Weights of a small transformer language model: MLP 2048 SwiGLU.
MLP neurons of a small language model. Each row is named by its layer, matrix (gate and up: input weights) and neuron, and shows model dimensions 160-255. Each number is 128 + 32 x the weight over its row's rms, rounded and kept within 0 to 255. Numbers have three digits each. A neuron's up and down rows have the sign that makes its largest values positive.
After each neuron's rows, "fires after" lists the tokens most often just before its 100 highest values on Wikipedia text that the model never trained on. A number after a token or word is its count.

L5.gate1675:108116143146175152191134121169150142128134112127154134168158125152146095113120105140106242060140151094120057149147150068083120190101080105158148166140104133176092148071173125104135122127185165126163148154068111101106100176078106169163151126107113093119154137121153183107130147113080147133
L5.up1675:111108132101131125126106151153104140164150183104127121122116123155066143134074077135057128145179110066110128124138097099178106122151098133102074075121150103146133181144173129124094175113150117095131223148099135096143135096069158190105151147106112077083129156113100144201142098123119113158
fires after: "|" 24, "\n" 15, "." 9, "-" 6, " \"" 5, " " 5

L9.gate1583:127133149149100185099154189127149133084138118111087107172118092138114141141112083112173097077121143127157195120119104097090144136063165083149106088115150126065142140107141149102078138098116105117131068080161071138115110169161135144145122119171136089088115161147101121078097115138157158135
L9.up1583:097083112084148195147137089062152126170136135139107160139112090176104152182190156155128134124168210142140171129134132138150107141138113161185117121078124192139157136123141170111109158106121103090102123101145171150211094187137148132165088113142084140118130091053141152068085139167098139147
fires after: "." 62, "," 18

L9.gate428:112154072135139082096133158183111169133222164146165118143130110160095154188146105104077106094098079158097148141089158104097149165108189138116165137128110174127098138104093105165063184172138050101119097145182126162145112134100143130099153125177096165145139127112139084133115131146108184172
L9.up428:120093111138073134130114102132147097118108049185130208119131067076148074145097115175127123069109135097088098191149085158137088136170138130131072133108070178112154137178164077134097089115133096163128129175105107130091197130144133077135048118101099117164146131148186075078134165123156151079
fires after: " a" 18, " A" 14, "ur" 8, "ar" 8, "A" 5

L9.gate1981:136130129150137075092148125091128135136143207111157131093165108136138114080146080175136119136095161118171124130106120210057107128089078143166178139123068153106115112072120130144113148079073095128166113152099122141113127159067129125163136076139092130154135151081109138091142147147134141152
L9.up1981:153145224136146064145139138099115148175186130107166112128175131172132120107142091117073167177138151131159058192161089098149147081167120160122056154115073102119126100091096170117118110103172170147065218115103113093179140156049164168071126133144130128141080091152168123071108095109072085119
fires after: "\n" 24, " \"" 9, "T" 6, "ban" 6, " ex" 5

L5.gate848:168125131106127081089220095129125173153145116081117188147147151195096113098149086111092124145174100152136079171166098164109174135120128104157081164125169129134169112134085176119111096060124056150111174133071118119121117113105157150104131116186125152124174150154085147076102157103088102196
L5.up848:125119103176149094176195149097067119113099071154086115150156063066107086186141122119112189120120131166071210136095129184113154147125129143149164115116143125121127117110143189103092104130103197087156089140117092139120129192120130148159122124111084177142156189167133175116147111134183110179
fires after: "'" 52, "s" 6

L9.gate1614:075127118080118097171098155129114064139115107065120093068168130106113129118096133144134106069186110097157116071115135117158116155159092092120097102103127150150082139089097113160105123112102159103098173169063144152150164134080101174155134158111072130152151120066175193154096155059097147112
L9.up1614:135105136159075135086066140133158118110085146123131089112158107124065133202126122128057172093159114177078137114125094084097157131174039123177115159164042150105113136131106126176094103094160151095149097128101130101133141148136094108156140164126195140138100099140121186048129117150157199094
fires after: " de" 35, " E" 16, " De" 9, " re" 6

L9.gate1500:150128094129109111120180106111134105108163092137121146078124105128132115153130093141189066148101152136153190127221182147145209136123117110120061121068135135138111121163104102120079128167100150154083186113109136169080133112131071156117098128139084138156161129173148113126136178113069189088
L9.up1500:110133157132110158105081113143042143125123127166096111122128145120116123108141097123153128082122153114077115118168178070179188166129177126167127155152142131135135142150141101165065145113120166061155126151112116161096074153124106170155146122105197128132135103096054151126100149153140122135
fires after: " de" 32, " De" 16, "–" 10, "der" 4, "–1" 4

L5.gate770:121111133082058178104084097098146165114121114159143084144135113096094170184053133096163159145104141093086103087150098109135131129177115073116089124137129173128213085125118116176118147177144125108071151105191179122099125078109144152141097179178085106151132104086089100162111103102234138175
L5.up770:133151137175141111135144141139163153139146074088126171109162157141091106114106051077137159143086110133099094143128120112102110119161175156144107163123194131114096094082113146103103103105135131133088145108131067136094098108139086084103114159148058201169140103148083120138117033164141100141
fires after: "\n" 28, " an" 9, " T" 6, " An" 6, " Ma" 5

L9.gate1924:126126118123147136148126138106162125110124152137162079103114159099133118181090175111144109191159166095105121174124176185082177168152116134118145088125137103116170146164133148168133099133119057112128115146121108082135174108093122146069157102099170128151124131099117150206137201170091155098
L9.up1924:156165110108120201152124119098121121155107158152131092095167172098152151160126117122152185140087113152156124143180203114177178142134124145123103108123142141146105134081159130112148081094097032159104158068140128109142078143121196152076063087138098097129144135117133192140100178128090128118
fires after: " c" 19, " " 11, " de" 10, " (" 9, " ex" 6, " p" 6

L5.gate1779:098147180151116098167089122165116088143128109157178073190146196095110144208089067116175100148123148105097121133176123121134101081086118131153114162159153131125123091104090192093167128153106116168132130140052158081123112133128157157136181157143112165134111077128131068150154127127114115107
L5.up1779:081132135116154168125141181164097078134080090115073086175093180164120058191152110131155159095098110114117100105134108092083168144073113091125128154124133158154137099079160139086143107148181155084106159129096130175207127135145160147120119172146071117112146133178062230181087133127104126102
fires after: "\n" 21, "li" 8, " Po" 8, "'" 8, "s" 6, "el" 5

L5.gate113:129072138106167167133175161125138116162161128124147180123109131138122115169142143073113098114095121109111151099110127135135104115130138124086077176091140170137138130122103082138143158132137104078141172115100112141068146123144110160143140221130079171150136144123114128148122140098143123132
L5.up113:136107160106117101087106127134162158181068074093140076079174102133165086068096113088045133153174061142105116160145107121107143102157124094116103151182128124170125118093164102181166114064119178135120114155152124075081143112064187124091124148159144106153093106131123141161123080168151149152
fires after: " a" 26, "\n" 16, " in" 11, " an" 6, " comp" 5

L5.gate1439:140105140137085080145125122128141154163112126164126175157109134136090106162123125084079145079146160075109152096110086105142107160165188077104165122132081121083113091175053140122134172166110165133112183143072147123186226098121120121141125181161114143069137145117173074126080144092094077101
L5.up1439:124203122109124138101119147097077186144117150145085119213109104141080156155124131103134123169133092125145102130102142195058134107093128156069132103119112103204141157074124140100123115144130119153180131197089116122110134119108115136138126113180095122188135155126037137081101171201130161144
fires after: "'" 65, " /" 13

L9.gate1225:146148115129178150137171134086187192144133120139096152067150110104102102123169046152148067145149146118140151135100150149190146162127117060089131146143197122064132132080137162164164096165143134103079105098169088148151141081149092131159121102140185148092098074130098139123128137047122064122
L9.up1225:154135157068107120169093128140133085156133151073167078137123186161142153079078119177172137058129120099134173199090096063103133123120096134109137161139130150129143078162110147175199103127100122130105133086105166118126124104113135128085164171191188091123111131156125078154123053117113200129
fires after: " " 25, " F" 11, "ne" 9, "e" 5

L5.gate208:092109114128174128083114219151158029180189161076127146146120143118108090140151096153145144075181096136172033120081119132112106122122119093191115118123127139160126117116095139120129169173152071079120148164119151163093135128150042116177121162075185124110068111118094143096156106122112065077
L5.up208:134159133150100129095068134110149135104159147136138141144106152072149133094113143134156128173095059078195060125137138141137108166118090088161156148111186124136164115102113120144089172156147142158062194139115097116087130116163118086123144113122110181108102182051132111151108106155159068136
fires after: "|" 27, " the" 24

L9.gate1856:153120127083107060139148202137137131145104127133106149103156129133175115111122092119143154131118152058095098133172077116100134115151155112161122122150160186195145099143145108090116062113115121144139150162108096136129098127139100106120127117100113196073088110138181158089156100116148111119
L9.up1856:108139125108186120180127156098089112127087112142108139149156106129170110094101117177120152160106107076132112133163167150162110140153120139120134112130035120164175134079138170082121087133152137119067126098080086167113177112109095156154153129129038223146152093160102122102090108118143061108
fires after: "20" 20, " 19" 20, " the" 8, "|" 6, "mar" 5

L5.gate1613:148142056128165081128095085122107118103140160118121218167165175116218130152150126108135113077172095169131143151145115143072163136147154140107103145132155091142183112121147118123156089102095118147177141125114129160140143128092118129180199037184062110137171127128114168105082201094106127179
L5.up1613:137121121079108136142155113173174154121095120127082103120106116145140135142116067121137035076103144108143151130156136168109121121129096121110037101155121118165193111080151140132141082145138131151134113162120138150144130073155069101173161126192122102186181119174128120111074106086139217159
fires after: "'" 18, " the" 14, " The" 14, " a" 7, " her" 5

L9.gate1738:166131132120097144100096125052122140123047162074086111092140068148130088098113139120171173105157152150171159085125150171080207113125084105163171130143150147132113131171071137095164161140107124113079122097147150074110137119096143158122092131155134214100069094122125111112145129124125145149
L9.up1738:145135156176098210152066097125106125121148134114099146094113101165172160098140184143112148126158147104154120114158171166204086123108068145110148119148156185139091087084065047100167105198119092157127150097143149049131120134135188123147097133147113156087118131107156087075188174106131183096
fires after: " " 46, "s" 10, "c" 6, " S" 5, " f" 5

L5.gate895:082095114150127101130129179092175102110165135128123115095130128096120112162157109121110152109132096167221153101126174105086172156120142109196119165124096182161067137121148112137146137180127152175104196092118143099117089086092086104136094205087114199106114139126135155113077156091119179212
L5.up895:089138158096104128110106189125167138155123076123113106158131129102069161164103082101104120134099128149117055073111135098149086198104159122118102104172132139113066171187133068081106121107139085129096154109099116070097141088117118129096097109171098169116140186183141154116085089143165166083
fires after: " |" 29, "\n" 17, " " 6, "|" 5, "al" 4

L5.gate1189:136097170076122096105093131081090138117176116109126124165117150197111110117051118141084129129159111102155062144159147095124158066094121136142121140116136111162086124129148164118167081109130122145126131145118134181130124105142097161107166145095143194121104111131127163091114093210147104182
L5.up1189:092093137193122148129067119155102136079115182131185184056093113118090128094083132098154094148139126150129077169127165140163101102150176117180102137173114145150120177140117080089184123134097132104075124121102132194129137158147129076099104133087157144157087096160145114153117135114110088146
fires after: " in" 54, " the" 20, " " 9

L9.gate575:128151116151109149169132077136145131148154091111134136124083148139167172202111123129154120128118059164117096165132141158133126106110186145099098125100086191114137125099092128099096159120132055111108088152172081109119161076110118100118141134114071137151141159097168182110167097102111124164
L9.up575:117139074124072095159184166144133088145141158099138149085170116085132188147141156135152124108107114131155131138156119124096144145164153109149075112102134116111089189161132102158166168147221107111134140122084156114175097115161179160106083184142186145105076126084143079136070104074126123122
fires after: " An" 13, " A" 13, " a" 10, " At" 8, "A" 6

L9.gate1074:156098156134134141134133198116102129086122112067050092101149128147116146168140081106084077151113126146119128133140194126162122100114127036141084135188191164189147083122131156115130128066160088092164126145158135112144149163090124153117202090157066099066116138140066100102137142121117116110
L9.up1074:128109114055154122073144218108124117101163125037153082138135108123120124100144115114125137154137205123144080077104174092155103084131079139179081117164131178155169134071121133193133110145107183135138121142150087112142078142111094167166128110165158158120125100136065223140150179141139095079
fires after: "." 30, " $" 10, " an" 6, "," 5, " In" 4

L9.gate81:074133167143118099093154156155093169141108154108153140137117063155140060120196182110127158116156100117190035095175163161152130156148097073089138130157144130139145076169154111131082170114153156122169163144070137174132129088135098089148077125095148150162116096157140175103112119121166079173
L9.up81:151101138078123143168170134116087097065145082130145136144172128143147095138124139101147115109099109173048076135105154126105120232116126120138083073176110143137105120151149127169160116072055168169119167101106101130136132069102133090137108114127136210128130194114148109134120111134105155124
fires after: "th" 19, "'" 13, "fin" 9, " me" 8, " fa" 5, "for" 4

L5.gate1688:108160127112094104146156127146156115133130122147160148131157162138160128201151130056142133116101138097082116114156116113141114130111112131149101146161147193144117131136094152150130112098076111183187126113154147154108153148157175170137077142150099153057151123169120137104111080093135050147
L5.up1688:054179115152084121143088145143196160123155117080139164173117171047054168124120098137119108162104113104116117093183101046093139082105175109155084153107071050166107132088152121122106171125115119101123118121096146107179099179109102119060112158117116151200033065124095133068084158125136130149
fires after: " " 52, "s" 8, "t" 6, "'" 6

L9.gate1198:145093137139106168114104215138135146147154181146165128149054143119126157128076121126126109069112111165177098146149077118152150115078134174077144162133083161060134136130077123090161154081128115122135155125146088141037169157102124173137167130106099113135133104157156088153146111155154115109
L9.up1198:093155123116143127126123145152139107112119126124118028146132151091103111119106084102176113122120149126152056118146143112132130103132124193204125091167142166140143104093112146099076129177126134155093145153137149109105130112119136131142148115052117153130124123148210116111151151109140104134
fires after: " " 19, " the" 19, "|" 8, " G" 7, " The" 5

L5.gate1282:188141172074140095151124172135114120166154165103116083149142179098121211121141077151083172112135123111158135070153157095079187114181083112142149205138143132174103069097106108105133131149103150145100183226140127128114141171101171126153162163124152135102113083115089183098103080125131187108
L5.up1282:128110159135093107116156215159127143182131108137160122120158126066115147102165151171113114089089153143092154073084160157174124087195105127123154073096138152123175068155114187139133185109131115152102175063124191150095213143119081132166199141157085132101164143154067106100135117066113120105
fires after: " " 51, " the" 8, "s" 4

L9.gate1508:180148127099191120134038123105083191068109146046122121126152151119126123192148076134131144090137111191142084169176108149099107159152136108079162136107107102145122137109122137088138161096115154109199103199122126089110173080133136156102140086101119130126100100087146138140097140082172120117
L9.up1508:174124118147122169135147156119157138056160131129125125141155101166134115114105131089118139046139140081134089137070130123093152128085087101101117092076093122155046140098170126175169155182063094131140210176135197092174113140096199158122129122094109124095136106097093193111162111113152126109
fires after: "s" 30, " Sp" 9, "es" 8, " de" 7, " S" 7, " In" 5

L9.gate138:087082142106115135168118125139132099177099153112171057108137117126093100150151104117142128153152095224171132158120153124140119169183126166099150160097111105109172127103139141127148121199120072107075060120145104187120137063104054104110123154071118122125103127083140150127103109099096108141
L9.up138:115173122125126177087176192161103134164066168118125137183153090127150076168160122144147123087086104116141078184106116138137134122161130127068146119127172107115148174133113127132142114101186171094143105120109104149101074127120117154106108123207164120136137187102151089146092086111157156159
fires after: "o" 23, " No" 10, " F" 9, " I" 9, "e" 8, "lo" 5